config.toml
n_layer = 8
d_model = 640
n_head = 5
n_kv_head = 5
head_dim = 128
d_mlp = 2560
vocab_size = 32768
activation = "tanh_gelu"
norm = "layernorm"
norm_place = "pre"
norm_eps = 1e-06
positions = "learned+rope"
rope_base = 10000.0
rope_fraction = 0.5
qk_norm = false
attn_scale = 0.0884
bias = "none"
tie_embeddings = false
parallel_block = true
init = "uniform"
init_std_qkv = 0.0222
init_std_o = 0.0222
init_std_up = 0.0222
init_std_down = 0.0111
optimizer = "muon"
lr = 0.00782
lr_mult_qkv = 0.4
lr_mult_o = 2.0
beta1 = 0.95
lr_head = 0.00502
grad_clip = 1.0
warmup_steps = 200
schedule = "cos"
final_lr_fraction = 0.03
batch_tokens = 131072
seq_len = 1024
doc_mask = true
z_loss = 0.0001
train_tokens = 1360000000
steps = 10376
dataset = "wikipedia_en"
MLP neurons of a small language model. Each row is named by its layer, matrix (up: input weights) and neuron, and shows model dimensions 240-335. Each number is 500 + 40 x the weight over its row's rms, rounded and kept within 0 to 999. Numbers have three digits each.
After each neuron's rows, "fires on" lists the tokens most often at its 100 highest values on Wikipedia text that the model never trained on.

L5.up1080:576551528446501528509478592464429482517526583501557545459532537458513500438463448509476481537419506543521522528464552434520490406546505550601488542425540590478425469546488478464503478458535502499491458550406491503575475429488429505461485503488445531431476522546458559412523471464495467517
fires on: "L", "|", " l", " 2", "R", " L"

L5.up1051:557541507459445484515491516472502595503464532427535592553535435456544558513412502464493534511481467478497477545489457514530522525518563489509548467497506486550532542536496486537501473546549440467481544518391431548452537474472479523532554541473580494496550530475539456455524442530468506519
fires on: "\n", "."

L5.up460:507545536454489471543517508502515493494492535529525558506505535461497455584547483464506530507519488559552440494494493608535457497520482528504492481475445433429502453559547464538490519484469471509536498519514493494577516517504490452496478533462415519479542563452460493486497532521516471533
fires on: ",", " 2"

L5.up787:491471478531553459536504490495483552534545496542559512453515480460522505457526519505527558432454454472564503494463516472531484525433430475574491507476528504465504461543477583494448557459532503518469499527507557488480402520578537399434524505535513491486510491560493537455478462500443484521
fires on: " which", ",", " and"

L5.up1910:518518564486497566516560492488512550512521500467482507504462589527439474522520435463519498545518434503517511521484521495501491519510497495482529490417500518498531483407513455482428448566538525467505443472424493512515512532531545485472530509533453570468580485532498525481546456478449416534
fires on: ",", ".", " T", " S"

L5.up1117:467550505447561438510464534498459491511510589541446501455503519567559528495474491556504437602597540509562484549469496522565485440517512489462460485465489580524484516548533417480509495560534497435571527576542539521503512506504451497480515596524513496496536507446507503524533480513519504481
fires on: " a", " |", "A", " A", "a"

L5.up35:567482582547510496575510524508526536454531504463475512480560497547465463466523471488474542426524560513532506512564537507509495426448486503489490547493502562473540461492551479509478536455490510515543454498479512498510463495570513533486524520509469489421491495539496487441508521489503490543
fires on: "–", ".", " |", ":", " s", " +"

L5.up245:463470464482602517490548518554506590484552594492490515476497529537515520525503494595471530502461558512544438514543501512490442494548523459467503504481489574473564519514535413516515489500513527507581480456440465545468429506520584511507553472546477423475557594504435570512532450499450551502
fires on: ",", "),", "%"

L5.up1849:552592447519473409501548393448477488543524532403439469521470513528472544519500440508465489487521456498570544502493451444460479471450520448516522562434483461528419483536484531522543528531535567498497547453507503477484513535409520485557544549513444521492499474442562466508460466513497433480
fires on: ".", " as", " other", " various"

L5.up609:560477532510448484444524440432499543543561610421520472491528544489478499506516468420443457502560479498443579527502507421572520466469462557493431505535542494445484514488510479490439504519483511440543492433498490394549490479520485491521460515535419484571443444508538487477512448546537477526
fires on: ",", ".", " K"

L5.up1799:528577505518525528515543534537439425516542480465508500448480482488585547515505460459489524505407445478480493485452469548568554506550555519447501474549492486574513390523506523489478501469551513481531507542498507478583517497470516534453589496510504531529587549511524531481497467528554580539
fires on: " he", " she", " they", "S"

L5.up1327:504489542483550522504463498470504524544477512549542480490474515565427516501541498553465435507492479530516534470485452479503531431475474543386476479486533452514453479628462592438439502524514460469415556561494585538505493496459483494616468535515602501494517465487451556413503575462486476450
fires on: " on", " ===", "===", " of", "T"

L5.up1761:535496427522505465540507419484560509494466472520455559504505497426428499446517493503543462508446429539490475483446468512565429528500511591479524518530460474515490545503533532451518489535426515506582495495563564513508497568413578470492528462503459545514423575478518464523490397494475526475
fires on: " the", "'s", " his"

L5.up1834:495562445434427471521580451595497563537577486533483470511504499462473474475518482489517532562491546532456483518545496494511485514488485519431562541518521587458446471483457551529499532469478505518456519553521551493504499440497457453426456432442504573438451504509396461554496481506500542476
fires on: " an", " re", " |", "'s"

L5.up1874:491521506497521478541475547487430504524522485514437523383519521545490464500518510536509486425551512454582479536518565461517533545517492467459520462483420493494509515507445506591490562528519489444436466554501476428493467520499497502466393474544469517455494532528429554540539508463523528522
fires on: " that", ",", ":"

L5.up1764:524459542378453536512494514519485471527589533447513473503425478449445510502472545476516551504531520455513497480468528469612516509484478497467476492515482445488508464528498490504506509485526480413498537585560569575539574486520459526503467535527523460534487469517575515427459549500496479539
fires on: " the", "'s", " Royal", " her"

L5.up1694:451457423485481514522434498512516453487546419455546494564594457490548484434561522476548493571442585530579494432440421531511455562458447530495541570501497511515570542450459441500501414530439542515570478477520515532436501494460502518511497492536479498522546490465502465433462471566491511548
fires on: " |", "|", " cross", " February", "."

L5.up273:516510483528503488469490537477458518529456495474433564495525497527439396508519511443547487603538467484473484478485501463518507487533487527529498587501533553558469459541513458494514576499569463555495557557484557445528526544440484509495489566502533482436511480465499587549462429462500471513
fires on: ","

L5.up69:422486583502524526532516529509509523517541486493564489498521440498463533485492497458505505502461482519520508523586532489529443563517547420581557473542494513547536546437465567422559521511478498519512553515488550552526483560585518539520470477463493487441579514508462526504508502405551530498
fires on: " the", "|", ".", " and", " late", " 1980"

L5.up1383:517521532532505495515470508530521490584455462456492459460534481495464518504560466501477531560503566489438497481489516483559442531420484502491477479512515556505475552480459531497490494484548520461497505530509526455532563561490532466576517461463593523537527528509481487495469460443524414497
fires on: ":", "′", " El", "°", " cross"

L5.up51:448548474546418521525498517462487504495416516528459489476486514475470434521507505530506577533543522455491497475546509540512528463568438390510535481463481458511470482499517445462487483459516481527530453497455608492442398496579551494527485520484536491496509443534416537485504484486464553484
fires on: ")", " ", ",", "\""

L5.up210:471509501526449485491479477421501540517503532446481586458493531527515421553450499467507488523474549506501474523535490495478596489520516542558473529497485532502430582510489444494452494475554549547509511493479523507524534505446408484528510537530458552535461560443510501474544539604584540480
fires on: " an", " (", "r", " An"

L5.up613:561524516468505501418540445509481440509506515396551536529498493499486420481525525482483478442486475495487536471538562505489517499450513550622500480544507492495463537504482444485459545608472514482506562525498470579511533460498464440422458443475485458481481475497509504405547479482520485468
fires on: ".", ",", " at"

L5.up874:467521543515484515526530469487492490446466524489500419580565425472534536519494647548451547566572493534482480443469489435535464456518545503546484502518526528487540503532492553453475490494446534485529453498461523440499503538499465574499577445512484504453459403490446478489554478491516544469
fires on: ",", " the", " Se", " Late"

L5.up2136:526507521512400612509504492471529435488508474457506516482558462568480471498512528511489506538483519529454547494481524577485519495517580464493494458457557498466553478488436456500467489489487514600467474475525521529486454498493461508581445485550490475552540445429516484510473474515507475531
fires on: " an", "An"

L5.up935:489540504512508530522468504500515443447501463487472475499463498504562518445505403482517521473437472432533487485514444482499549547556506484567497424457504518505488574532456507517542462457476481476474488492505457436526511547487461480494521470536536492556520497506555459537520448424502483516
fires on: ".", " to", " as", " a", "77"

L5.up841:507520584532471523557506533473554554555481480489541522507492423534489464498542529519432545492477431473521522573564516470558452522413546491525497508517578541516493524499548471453494517451511557505599488464500520517548503504502479468508489490574438453455541476557523484410558481558410464466
fires on: ",", " December", " May", " in", " March", " January"

L5.up1744:476567455531516496505561582541504527497495503449524417508490483464575474447459477423509494441476525481487542501481468444450529481471521447612541469591582496540504484529563519513479529477511516457518537507465550492540450500496518520509454479535533520542606519594533487415494484462583498541
fires on: " |", " was", " .", "."

L5.up442:499492512485472516472486483446486515499443434495544489500549420536525529465602480489555499505423490436509449483413461554517551531472418519451519482474515541535493473556527470540464505431507529499505471418489623555479501466503510477482475531509534480460550489513487533487473513546480484540
fires on: " with", " to", " on", " an", " have"

L5.up310:527480502503522514480509479536541476532434529486439471440400379496524505467435507497473494538531584431465497485451513488514497400555487476513474491465448465507472511486472506504584476493494511468473438457472425483468413595520498541491480440570561509486485491521476481467493498406539439470
fires on: "–", " \"", " 16", ":", "′"